Weights of a small transformer language model: tied embeddings.
MLP neurons of a small language model. Each row is named by its layer, matrix (gate and up: input weights) and neuron, and shows model dimensions 0-95. Each number is 500 + 40 x the weight over its row's rms, rounded and kept within 0 to 999. Numbers have three digits each. A neuron's up and down rows have the sign that makes its largest values positive.
After each neuron's rows, "fires in" lists the words (lower case) most often at its 100 highest values on Wikipedia text that the model never trained on.

L8.gate469:496487580512504536528468521504535536575463532565415488541462444549582507561508464604511509477499489461516511448517524496545516502448447469464516548466598470530461519497548472539497501620517576476463417392529460477571469544506475517447491499468488425486491540511492505517510521521605513562
L8.up469:513521501446483525512529509504408497547512532497526556534515472490512522549521507439554526518563504444551396489540512540503574530485470553564556537470564497391577462511484519443528441549488505495478527489498476497481473601472457555458474490509525450567510435424447503536447530531506571446
fires in: "became", "2006", "within", "2007", "become"

L7.gate355:586458507488488592500463517482502508545520562571494459428502546479575510463493447558492471475493442495437512474459524458473537527507497496495502490528446523477556545507471422440458482531570422479569491444442482537498516517482464502498528488511551552458530480455560535522538545524537530526
L7.up355:499465527539556493444498447489491516567523449493546467469480509475495496498477459457528475513497489538460504527477560487556552535544443481520456547513510511519599548538485509588462476603579424472542506435457524434448511526493491516580427481524506479598516525486536485543516477469535472521
fires in: "of", "for", "royal", "species", "best"

L7.gate461:489534512518468517447453473527555530469532471473509454496510542505471452537473548486466498505468451486440455482488510489520502468485459499483509436509473459519496551549453440508530496561472439476493492488584459570512543500416445446472394493457471603588467430453487471560567478479522481486
L7.up461:516557547525474562531455530474482493551471440489483507473558521497551497507551514495509522481490554472517542501512485495477494536468561532519551514497559557397570478485438531426518518456506529479450546485344480491464462534564526441411505569515522472509559520491506449484459461547464464471
fires in: "or", "and", "origin"

L4.gate353:488426591477546506495504467505501585489474482470460484428544507514536470396532538519488512507384482486456428525513484497496505468473436608495513464480575444537528515512495523514516498558425578520494492483525482468498505568444525433471465421515464463508474510449450504526552479504506523497
L4.up353:511442602533456464526546489476572520425525464379503534495531504506489535450503493481508519513504506424484551516573457508516442535488421492474501505467482504483495431547525509522504541535466558464487409448548555519473520531454434434483556407572445453610474599578517536464525464476527481490
fires in: "more", "many", "those", "very", "some"

L9.gate520:469501525478461595435457577499513520438485435456472464518444495530420478454466511490513434524566477495488481543484461548465590554438415524472529465514475482490591557542485490533464459561549486490504531482473459463517495460559464474476468477506485509425514509459507487478546501493566514517
L9.up520:550481496518439523502522544607542505489480499516529459473471552431470491484511504566565556493560520527467459476475483505526476497478438489505495500490489523432490450545475507507466542499598490529490446467462580449508458535546512451466491511563462522489474488458488489503466473544459490429
fires in: "to", "not"

L5.gate37:438538432493526492561469535577434488489537430480552474481489488510480510523438562539436491471529488469498476511463511493464509461480507519446466500482580485529461475477529490548461463482536487508480501535491447483531487504439486402543508533596520554569470529514445531524487497490505558516
L5.up37:499473524491507521502461427437514475525491533564524435503539442473471482504464488517527446523473496488424491486450479537456470523510460458453486518380452511509491549535501483525483505534554484596508504459462517544459453450488516510503538495483553480527454475521537537419579540497607469466
fires in: "an", "any", "analysis"

L6.gate438:522491539491508543507451483451471516471505413528456471503558560486533467470531530474467575502559548487484486482432524495497528524606551553519496470481504478512536599461496454436434500504526502524541485485510491546499530500518516501404524490517548524483409527447565457463537509532497499500
L6.up438:483449555497453441506500450488533481534480466454494486460492530434568530494495436478487499500464499475494410489481562435504571563525568464541564528493523555463489571491516460514461461487451484514516516523475492539519419557522498424517496476488504511525521500450494475548546436519500537515
fires in: "and", "royal", "or", "taking"

L6.gate712:507518556547493523541548468433531477536508536537490569483491477466455468519579484613497493482485631514449500468448538454529538481534447547427555550490477524537529519518525547454497537473538442536534405457509521476488479449472571521515464521588526496533501523494468485408504518561520508529
L6.up712:516447606458515485470543519497425539576526471541428521459472520461548514572470476483470498475495495444477540500505440511443449500467525494491569565467470557575514463573533419524435540479508518484483489457570469475526566481500498464498496511534509438534532553464453455515560517481548493485
fires in: "of", "between"

L12.gate481:524463543495528514518462533506522528578492493468423513508517423486492422536603525559511424465473419533572482488421565451617423496470503522484546576521536533482500446454544539534428526465483539530431423528485491488500456513498452482527505530500536528496511523487546558550463455471472491487
L12.up481:464495561452464489476507515555487475527574491515473548472485494450566387505546496447513451478480539514473515511592488426511467450466490484540485462445477475439451530537526519585523545503560467477438559510497496565496487502501468535503540529451450477482532563518506462439416433524533478458
fires in: "as", "became"

L5.gate727:501478489502444419469594503521517472490660443484462484520570467472548526506524474500501413498532500493528474489479531537490511469528495532571501501494537479534500493509505525523486528413518459521445531540561503493512477474520456502472459512534481539569507533488545566449494429504452565561
L5.up727:532477522494440465604595518481448495557492429522507494509442497470487477475456501498542443454489445428477541513522545521450544402464492462451455529465516536458481524516515432518513609541534530483482485468525485497472471546546507527525456421431549494508526588543502446484508512528576514490
fires in: "states", "country", "program"

L6.gate93:527503470493460602454411494547453551479420528522501429476463460481542454463498517506515505474490490432529487506494483509502514520546547460510585460478478515486502470486502439452552515491450434453551502428553512478413559496540505490470490518521468558540542499480483472520439485495550510498
L6.up93:442473476580487516486484409517567468459521505595474507485480471473497539499552453475450577509500521429506534446536453450555506512546493414567530518525492426502487495506464491452518612470587455443503561423483559562434514494510511492497520434517487505488534520500482465508498508529460508478
fires in: "is", "have", "of", "he", "has", "his"

L8.gate23:461451549539567530511512497425491514524540548578481528525530447521504457498529494495487462424489462496443406453544505472567493499519493484489526542510528530494518490539424527526479456534535514474551453464566456554540483471469489467542473555452476570527484485485438523516524546428506552485
L8.up23:442598572519552424465505501474503500496533473466540545529487460508481576560474487510542476520479525482536493495506492433432510514510519502520470542516561432429509532555533482487531539557496508456545543501504439521493550530438497493514428462507485514489491541518505533575456456515549502451
fires in: "as", "votes"

L4.gate683:538444516529470499499572519517504515584566518547499547538438544518462527577548470448476431586471494540470520454533562559496475525494488511459513475527507466491482487590534429549479511475572497500466434489513546500492479462523495490537470465475473412494511536522585497475502507425573463492
L4.up683:539488527449515516446482450445550504530468430498543500555501558470525552489524524503505428475466549504508455526524479455522502477503503473477527507572532549556578454504495439507361481479515549448465553509519583529520499489518455501436452524460519476437481491456489448541540498532584462500
fires in: "of", "2008", "published", "extended", "2003"

L9.gate618:517438608527464462490537468519498506546458506497470483550455479529593490524470478494467423496602446458486531516483465437449481520429460438452561505465517499558489546538487484467441500495509511532444412469507459468569469490514486399488531453505501524460503528512436510600481474560472500464
L9.up618:475553509522541456474501483490542516533496496562564418524594504551497436510511489505581492436498523502438469407510473454574518515490517441518516476494534476505494517551460506526514565517552458491509481553523466418485479551453503465529488491486497553479517581451483434536424509403542527528
fires in: "as", "vice", "chief", "executive", "of", "elected"

L11.gate233:477547528480405556472499484484513538534496484491495510551518495546483581515427489455483527451466531480475452487463494462472493502522522575525512545540547476515473525460537476498441484521436620431519536508511446515465497529518452483451453503480534563417513482451426489479467534509576596506
L11.up233:529487519476499535400453504480501492518496493489450474446518518497538433534487443498569447498571493499437538454483406476409528506574502603491482481434512492504484519483469474490481513518544541614464507483499565495531444525547531432475521454473513512494482562520577542482513506530539481443
fires in: "not", "never", "t", "noted", "best", "looked"

L12.gate403:520512537449573495468495487512435534537544494454551459506451532520481409453486461559528474491579406451438520489546515491523479476507481420417463550443481504460525561542498505517521509546511495454509540510467459475484483538556465460435464513545486476485560439466519562538506466466504498574
L12.up403:426439520497547506593407505476474544575541540481480554480461599505499535399556518498549487517520476505509507499466469518433481551465469516496531548582469529517473443479505498514410557496535535546492489448497515477462521543586509528406486441438498575538465578454554523496484529500496496485
fires in: "to", "in", "into", "coast", "of"

L7.gate365:523582487550538444480490408550492539455482554451491602475508443444455485429467510524468472450437482524395437481452528502456476441545484432442448513467499453507583450552578496492450561509558459510556597510490452497450556552436453506508522495538549592484522504504481464535538494521496489513
L7.up365:576523518496447478462490501475496531490470525526593512460484492519489514531511498567557468481516445477502500482506453464489506486524455533428592549507578459488495466523481563410513603418541465543402488436412537571554484534483462527548393432566516515484494534467505566568446484524522530502
fires in: "founded", "there", "a", "created", "same", "label"

L5.gate176:540436519453519518447481517524413554494465472544524506526516400552569467473561549459411455537472464473428487522443497517531536490412484406505542495528467510496523497499488522457430516539500580476519488438593447444527517533521478448508503478475483559425540466500487510538498447461587534534
L5.up176:469627487424419490474480514588501568545476500589454513499508448450502469480516490488467468526490530493508513466479499540429526491464512510519505505498570480483511465468405471534479493504511483488484475480481505445484499445547464518470483541496527497460560543467467562538466418460492508425
fires in: "has", "have", "had"

L7.gate89:458513511458552538474502463503480517483471522495524565522412500520509538505486500534525432509526523515485576527481500489454578493487535453549503550522524480434553519521485480535465537518493491473546492501460432486482520449558504437549478464480487522460497434493454461520552460502459444491
L7.up89:452522473589525480522537513490488465555481459499509548452549522482539486467475511490554494435476533445486489470507523459493506493505512535490469510557525508484524520503455517532448435482505575539569507551511488538520526463452473461522488582545485527490466466527567501513537528468514489485
fires in: "after", "before", "until"

L6.gate709:521520501435489552452524483444556541567448466516474441488456540554467511489523493510512453493479484438432509509557496473498503529504515482437586471519462487493499450447440548529520524455579514509526505454471457433448513394558471546472506535528489554456477499468440514565472475496510583495
L6.up709:575515493566523456600544420486479505461522491505494521429419519497485479481469454401623504487522554482528565474472458534477472471522517530472491551492504497567635477471463499460401524522560512514467527456440530505542549514532513494501452485459501539507419413440481532535552579503462451471
fires in: "in", "rochdale"

L8.gate493:461489510489505519446502544504490533478485462466487537452525456552452481486541465503540448565459522459478450457481561467488537534419481482582493512474568484457612550462495493517450536494556534457490530506531500485492455444489532475502506503595492479481457555539450495473476459494551513483
L8.up493:437490545533445565551550501472492452457542449461550454498528530560454597600527509499515454462504502505494449462461515472501537520464536495420559433509559533525522429469475528516521455525507568569460570572477541479516427416491524470483599476484571454522456526571580504531475450481419447529
fires in: "after", "suzuki"

L11.gate692:454533610526520457546482458505444528542525524505532526487461459501431524498500493485495513523517535546507457466484423547430475507496480489573444444598557470525539460550503520490459522511460463530567619565456412470488494475462552469521459499501439556468500460506498422578566544488532493508
L11.up692:446427518500527519500453524490510502483500562458512518581474504481484526434544466477568497592588493494512457437495465504496528462456523510525515562506465469496541512454493439500489480522556534522502473448471595468522427528535443553474478583526468471487458542468500594489489495541480521505
fires in: "i", "you", "we", "they"

L6.gate656:467452464419547529518522496529508532534530447476482462480510504593482524550498495566462511448419516457434439484450526482498474515444511501470488463542503436469511433461503435561503438515482527469509516468545470451497552519555427497570539446537531459510537460500503430504459478492609447466
L6.up656:560485572506467560530453472507495502522440454502507482504511611498520496428542525468478542468438561445566435572418495537500509527536501433486556497434524432538531480406561498440488483538469487450497514495441484453520514504514517518526415495517494457464542510503455529528531456533500467489
fires in: "states", "us", "space", "usa"

L4.gate663:474484579544502555469479493423484534474507459417460487498475548530490501440545494493501453529470455546514527532515575438470509496398412595505491577552539521511546538434514467435548502449543507454564506529504426525546497535519512453490481537561530520503496471488455516455552450479546385500
L4.up663:547451509462515505486480515484509524534517606474438540491518505428433460460616444477496506429491494430475492430450571514533551499548432495403537490525488534590491549557460456557521439452499527404483493494528575505482446482483459512472584512517538421543478470525474507556567481523515478499
fires in: "over", "john", "english", "johnson"

L4.gate160:566435502492478545524513498524473556565479511533444536490458546520477498488528508489513488483505465463515508492473468495572489504502462497385490532531509512535498512451490531520506460492465405483505514531471477528480423557518437538488446489473548500497546482501549497406497537540497557569
L4.up160:457513567424479501459521521491435512545457461444504506555532499544507472420530581525483533409539492499493504496556452502509462533514478491551529517484510508529453611496491488474509438471544468557471537555505557482595506514494568461437536496494448489493431477522523425481458446560462546422
fires in: "his", "her", "historic"

L12.gate143:531456543549531548544503535555514528537455548477507577533474529556500538543516497481532494503553487555510533436384404567454483465506468474532505470515513453536508525485478489549523464499495496534471544501470456464492538471497454503502540500553477546465544492479438561489532464494481510509
L12.up143:468482507527504601456530584466512488560499456471584494558417462528505506555495439567495473546543597520484463504506514566442506477454503498464542502493508495481522468551406452464544503508508517452578544524550386473581512522503468431476530435519497511438453573473547470500492471502563524435
fires in: "they", "we", "to", "i", "ve", "he"

L4.gate395:508438420491481443504533557466438480534478478538410528494507537476528493477472422504536455516400528505534458474555477525430518596503470472517519504544544513513596562512429505474515481456495492573538472477557513559515454494497466486503525528475414456453507580488477555532503509482531517453
L4.up395:433490495571494491504523456491495496492533517490520528519528491476525528551560556474533480483425460442494469441508444477485500542521466410532493470503531463508507471618574476525528552468562429536583494451517507483484466537557496426529501524410521532495510566579487431525506378454512474515
fires in: "is", "has"

L6.gate130:442477473486515476477470502567555501471500514495501471520473543485436460535486468560495484514554398570466446508518546456450530497454502485461499482552604500458572525537419402481466521503522520517545484502550503475414505487540471467486561465546503531434559530453454494548518548492531526486
L6.up130:442473494526531535426502453537555495466482550514461469485488550515482478497500516540540481493533509482513479464426467488499490505516493531530498580522527440487614511477499488487485422564485503511540417514465446449524465561496460448450463499541513533461440457483512450434468528445568520460
fires in: "can", "would", "could", "to", "cannot", "track"

L7.gate517:512478500494467578524488523435528547509411463490420491505557472480524520493505482458526527471481490541462492511534580471503535551563501579524505478524439480527496573492501485464536467512565463538527504476458516388518486428482407504553502510491500500482557483552471481557526493504597574492
L7.up517:488455519465517570559477509516523484551480548502497530495560574550529532500557487505525499460586526435484549503528539522459523531461521505504458529483479505508475458525516488442509496493513525472469423523441457444517585448506531514462495485510522406489417534530534554483529529490555538478
fires in: "states", "german", "french", "chinese", "us"

L8.gate546:454472446456510540539508524539386501591496525576477498464425500481522523497433476548489499527584523483487536500560422532447524598519415466495530556548422532459532536494527461464488532487517484430535504474465517423478508457530490470511517419461488549454474540490490491509551549572577496480
L8.up546:494481545470568520496465482485580485465555455450497533515480544528488451504496484382471469573497511504532573413535378491521549500466483525485454544520554560504540507529540508478502503498439472506536519576496527471480405443530482450434498494571544462462480543504467520561621535479477546554
fires in: "of", "often"

L11.gate402:506461564541562514456447523497524543508498467446552544495478592595465515547571417585498474494476481551450468499480506503496448442482504503467524558543519525474483479552516432531460547489483511493539521533520553504495504497535535540416439544484475528460508465475453422549554547506596444450
L11.up402:486449517414521489413486534540517495480539448498467459492495537559469407461493521511529518461493389398478505477425503471525511440481528515414571486431448551555506468494444423539492521530463479586530503493483524470535494473534475474473454500464524500453462492484445558464556503481515490483
fires in: "to"

L8.gate726:544594589455538492463485488593540504479470545545565536502468532526479468434484501495550474526500509463455506411503483516542509555434479415481508477526502505432570548569459507432464449491509488469500466451485517572516437451538498471503459443524499575445492469435505492570525543474515527446
L8.up726:464481500482572488498503550489475512521532515516505537501493452485375488459573439549504509476455453493515450482394546577565517462511463538423505517480489508516479512487442505492435446476501587533571452443508457468522520540507491582467445511486503550441503535443515449538503548545557500524
fires in: "to"

L4.gate230:526508525462467504477556473571511523451538527498423503563455568487443538508538522509491479471515470525470581466425502486528527399427498536496556568530498443547481523511522491526452492495519471435504518475560436471469493534533499420524521456515543475526483443482536494481494461534553516541
L4.up230:522522503486488495509492478510565497510444514434459550463454476535533506597522529472558413531478530491554610459483493456480523481455429499519521525531501514511516476447548465487497572446421530487475515546529522472439483526499472491446419553498492503485483508556468504441495516503412510573
fires in: "film", "production", "education", "children", "music", "services"

L11.gate733:541586606524478468517523492521522557526449494467505471527465534536466512460426474540477497563504519536421559427478467464558507535427530510517519456495540469492489494576534517458489519476506414486509531480543516464484402513494525434488505537463497478537479534489455463456451493443521548524
L11.up733:599439519530569492560471472472502479571479440511519539538547480455528531454526433588435444520521514585512496512515479493549507525482550541527551491415490487495463492544560441498609474502515500522530537465484461524527522467567509472520484437555488539494519497477515493529570449513487419517
fires in: "is", "was", "year", "years", "georgia"

L4.gate461:511507514513498503443508532541468532583496522529492438469471447473559449506490441462502407496456430506472556481427500480513550534445490472591513512473455505470539542539453477484487458475531531499523495427515457470507561527547455476490572425547484573484457538491488499569514444444612485520
L4.up461:519544546515506509482506432555467494571491454487555465471433500412559502527486451431465470526521530471506509566521527485541520510590495512540499570516522546437566495521542523532491484452499478534507486473512547495492473499571536536530445421554483588446466546456563489523536491448550501526
fires in: "of", "for"

L8.gate721:505533558522464465505453517474496507457486501528468550540507547453589488516520465500544488488505494468514532511472482479503534506475487471527517492467538470588451517524503441454476536510591508412476496509445546506491573428641521407471416496454514522477534528542472555513511435463505418496
L8.up721:514452455530500495509537425486458450497491533495507559515532509419512462532491455487482538456478580469526466551574490449462474489573533482559479445503542483467497482435523534437545459490518545510480479533480537497549518482512528464467475493498504515485486530464477535501538456490446479478
fires in: "footballer", "football", "free", "is", "freedom", "chart"

L6.gate386:453458509559462522528519526472487503463464527516487551507473518467541531538512525443524434460544500489431532388498455407477489525507516452559512522529583571512552540530419476527502482503555519522413496451513495469517543467498473439560467606476488583505456532512504446515490456509577454549
L6.up386:518475530511529541546561542457480442431481514438451580547473503492557579535538442507519507507483459474534545504541472566491530451548484540555559509584547509571539505553551561527508528428560439561515559481493492483398523489507499566465527551534512501517475482491536479434447459477499491567
fires in: "music", "film", "season", "player", "musician", "album"

L5.gate104:463505544521517504557475447445480464473505509484510554452504423557443519474550474517476524507539537521554510536447472484547445506480527506439544525536537479461493519506451565419460496433543496522526508485537465507538508526529467441482479440568483471550468469500505481496490433545546516536
L5.up104:483528497456471443518468455450490535507473505549513482493527483472514483555437536557445515500480472464517512566530547506519497599434462411497496474471497488511477546547534504534515494464435464479492509478449453494451489473484476493516520501490444486476524510519525533424471485467479472500
fires in: "known", "life", "central", "described", "21", "california"

L4.gate664:477440545523518483505523555538524475499479562574482484502525581466517505434587511483522444496522425518522543511533444455521481605484543556526515445531513492470508483535479444487564495486551519491440505500541517496448539510556444514466530471562459525450568546485509562537539538518466447558
L4.up664:467488457470466499548465502493458485438547512489457563619560463499531568516505465596555494559467507479492517478538481425517559480459500479522462520476496460422551517446559533500515483536595488432474526546548449472442491503447571544567433498430527441489575463509493454430514503551457536527
fires in: "was", "is", "born"

L8.gate460:472545508501571581534518494553540502618441525512465555449535509491490510479482533466488419485523538482458572492506484533521462568468579517501495511518458437483508514462519504492505534464503551511492529485547494458448491490477469569456502516447562497489504463533497401564597552550569501530
L8.up460:490481497491541573532506507491555514491511491499422441490505485484475512440445560507513483475488501543460509496513550478575502492529508496456498509492476535541413513465525485485445451494588470580461492503458580521439509475515480607514526531560545499525516523548514484578523534450569532489
fires in: "japanese", "german", "italian", "chinese", "indian"

L11.gate120:475537559508554471492496546466572541434549545429401508553538536565475548485559528566482635440525448477530563418519481500476379477443520499524544484553515482487444501477493483476446515487479539513500486529454391482487502478527403552491557465571551530461547506552459519489511502535513467467
L11.up120:569446462478477548555523523554455491454529523494490516495542558557544580492500521473541495507464421483555567512549519465523483563415546467493562487488520526534473478492492480575574479466513540460450477517542439498551469536521485571565502478552466492381504528544492504445479462514498550482
fires in: "as"

L8.gate715:514482485535488555528481482557526491444543469461533529513509562490493473521551577522449506536471419502509607420460462504477447540476522528531467558479465484481526489481576549530494439548516470572539529494561460460532504575512474480522482490481601569515507494514515569517547515594515513502
L8.up715:452550458471443479466523512493569510572479417512454446453498559515470514448529531500517500493478458495480423398473478463531567462498554430539508489467452502498534467487490523466502479514489490446482487414489501430435463526545493491514509502551493491501439584498503489503481461501597489483
fires in: "an", "any"

L12.gate732:506495528498569507582479502523465559436523487450528426509531474512468461549545567465447528489593439508486485474521455420493504482435578531464457478469544505558437519491430497533479478517494465526483540486522450550528459503495518496400513522489505494426479477473524531499522478471545487597
L12.up732:517475490515401516545522473518504454536556570538494507463518474505457434538514474488512464523447500480535510474401506421484473502572477526528571467552540530500536483509491471413579481468433559501490453564524465508527445521419530517535529547486492494468486516477483536483546480525474534500
fires in: "the", "an"

L6.gate164:540552507518558541465520539503491511536538494569491488547486449492475490495526448462435462497479448522433433521550518525510500545521491481495591519529425460489497434545446486421443442530528496467550504471422460475484538476539434459483539454530439495478533480500529526504447465518494515543
L6.up164:464556447457425474486531504547517510548537509476459515528569503467531508519511529490493418496458530485429589463469474456448549448532641459511544497539438467462515453557449487483461597508449547548528483569484513512483523469487477520473509374512509533471545553498503551517510541492510469519
fires in: "has", "is", "have", "had", "remained"

L5.gate11:528499479524408477503462504469500490535496543536457450522545514482495516482497534479494539509422481530507474471511535485493441477591508510419493554512461418478469457560522481551561535506488492558487551501549454539446463499462491492551590581526512564556498492463575483481425528561468518520
L5.up11:488565483526506509504465472438529500496531481547468482536572475525451533424490533468547555560546500464519508522441459516555447479548548516497529456470508486461554510420533573388472519471526579461559506479489545480565497554544449502535484549511512512500498537496504475473573487446532534528
fires in: "a", "athletics"

L11.gate30:538525550521514539450444531552569558523483517442510485545444540530469511459515477540489435492462552574421511515483485488465579443447500506534521487544481559427518501592423470464510488519487510452497531505480549429495502534469471456532442581554516539499407503464437483459538539550527569501
L11.up30:561483537441451482510431495487489522473527484552440491413499485522464590469512401462543528454459469466498460504516469547501528489564482508437543487516524539446481484515472491471573576455499585508463445461556454509533411419487417463514458504486458512518435547492493531451566528508548543496
fires in: "to", "began", "of", "not", "pursue", "cannot"

L6.gate369:434489495504490525437507416471561471457502440491453399439460420481488485531563479486483467501492491483501503454497501520513502523471473524501512446481469476523585539509458506492468462492567464458492488469519440535500525529484445510521528586588392485512489563550568456477464500434533455537
L6.up369:469452465580516509500489487463503434504458515534525452453477525440535462558563466518500514534485456521539545394506579507480474491553423508503443509535506468516513506442518557483506478505540494523546521463534526530514486518527487500537569446425524515579593506581552536491546559473434525550
fires in: "city", "area", "country", "town", "season", "school"

L5.gate233:581473457438522490426545463522478450506548479568412451467537466479560514411545443546536502490499503458484494512479518493475599488525527456486511496529528476469502514480458555561515514440521493528466524494546494525478542442449462528447460513550528550441459531454565387497523484498463586564
L5.up233:500498526525473513450549484480510494513523496516474606477487545426466486420546459557533474514508504529526401499473544496556460530468554477470491506430527545518509524486488524423464438531499509443541448562434509490498460479487512506445573521474469426442440534439449432458455555561441486472
fires in: "his"

L7.gate21:482383566528534554525442508465521506549524501485485501554519448502542468475492520554500446516560499569508451434458516441486489550427478486466524555515512558454510553461486461533498469587554550511480509543448496517520458534533506443428555563561523521470461509510529534589469434499518511491
L7.up21:438405458495432561530434558507415497498493519508505500540559489522539500579484446524556528528560451485479520469531463462510497499501425482525460453480489487500472488479566488499519470584459530533513488522543516471505440530430552541474583481485421452533490514419498519502517492477473461540
fires in: "no", "non", "none", "nominated", "notable", "novel"

L4.gate266:491519473504505480478451417528523523569484542522458442543502492432498477472471456441530426519543530489458453456452473469458525568507489447476549472520499463501579447505478538540501492544512507451462417470511445462530533553492483480416526427576455514467516455529455487429500544448503549452
L4.up266:477581534529456512507542558543476453494464496514464482514498526418512508539485526526495554543438520477463417435468496488479500443537431509559550411519459447513460536556543505580446450510574515565447516507528485467544501460530523520487611501549543443466485510497536487464485488472488419453
fires in: "was", "is", "boston", "committee", "council"

L5.gate494:574464536486513597476416493490474523515521461545499488462447472475526545443532464524516482475538439487480520492485492488536580564459502505479496518505512556497492481522491515479555427585443498409538477457485492431452474475521509553502478459565506533486529516514462529513517512548553460563
L5.up494:478507472476509422516517540509439507561495443485443506584468508543498515485509451532516505521469517486513501438452453509435495551429449530478533564500516465492524548562430514529455526509503509545447530488497429502493496537486441513487500530545525480474571545473527451515525557567516528464
fires in: "his"

L8.gate213:522575498537457546479467541561446511482532478458574507485480499501485496441489509609434489516539425483515470504406529526470553522431471521506522399493481410472528515471469490469425465530588475454532506473459465452506502518462486498486445537558533548412482577503505513508649490500535517480
L8.up213:450560605466512508540541478551466507528506522514550463495518488524435490423475507455499388445556517483469528570484472559474466532495497520442522567529468502440539416586445419496490463540518465485436461443465444491521478547522479505474432474571503529468508560501481519497522498564497478491
fires in: "to", "not", "should", "also", "must", "cannot"

L8.gate490:515501612476453528432538565561561551522522502512547432555531498475494478512446489472533541452529466438422543503479481497500541529437525524452445478562537477570511483529510533541475549557473459548431468485534529511502517550565465416533482488545441534413474462517547470476544524529502514510
L8.up490:548533526565521457554474504590498501443492471534477478419478509466493520463501553475477490500428493406493478467514503516463391582503506389545485417499532523498479452418562431483523559482509479445530534481509477511518482502515520545474528547499492516532560479425513514512409428486461447559
fires in: "a", "is", "an", "was"

L7.gate518:544494530483464519511517488514511530518451476524502517506566501492507481436543501489524491498534526503442538526525440474480583518531484482458544506507495422495505618481451472547482535510531478532541528470457511434509482545437482492429464513416534440523436466528500541519532518551547498491
L7.up518:432528441565488520526502497510484489505479437510547523503597529557550480446539507521494492575478539568482455501513492499449509503531495476457508451451516398526487579481471546573524499488497465502562489478482482478457526484455531506492532465486573460411473545506563494505510559546509538527
fires in: "united", "london", "royal", "washington", "german", "french"

L5.gate188:398579473435504467520520505444508425516550525460424407496436537622536516429510425508542515490477521438530511494482522529421506443488519510493488494481525495492504495463466466509505484474483512516552550513427519508450481477483474558503543498420560516546471517476477454466546416564475499535
L5.up188:490499546611454552508479535492580509472543529550505517541480494532526491546651545483472485600557499477526516458526422441524494523514451586518466495556462508479483412532542456573464552486506493470524524445477495504536455463478524500484470553457502480452519411504499451513509498433518549543
fires in: "after", "following", "early", "of", "first", "personal"

L6.gate538:497534496428544500492437485496548517480516500467526514514531481470488493462531529592469458418554509572485539442503486484559509557439490544427491464498471463540485513499471592473423488554517473540511551524535528494565496561530602450493498487436508518508386525457473507563537452501530451501
L6.up538:457536412460504510463475537474541489476454542464509512536452537558520536532414529547442440480450507445455541453412561514540515443453542486555449429461468502513579495511450489512520455492488487466451522496471491422549554485480494579531438481536509470457472498467518460466505459503525478437
fires in: "and"

L9.gate642:537537498589503567484518577548524543494505507541473525514437519475390492507562454548486560470474472412495514440498477541474553472480532513484537525524541528519566484445508451511451499493524493478514487430443555455487470480499415511495473487493451501481542516519494491478621518507540561483
L9.up642:357475562458504454497460513578463481501480515453518446497506478543494523533488460470552471478552495534471505441493476501517491456503480498525523508522475576452549543485451476601497435465497532511558539461509497502537501495478420427486507407508525477477486554512505487527513477549523477511
fires in: "an", "was", "would"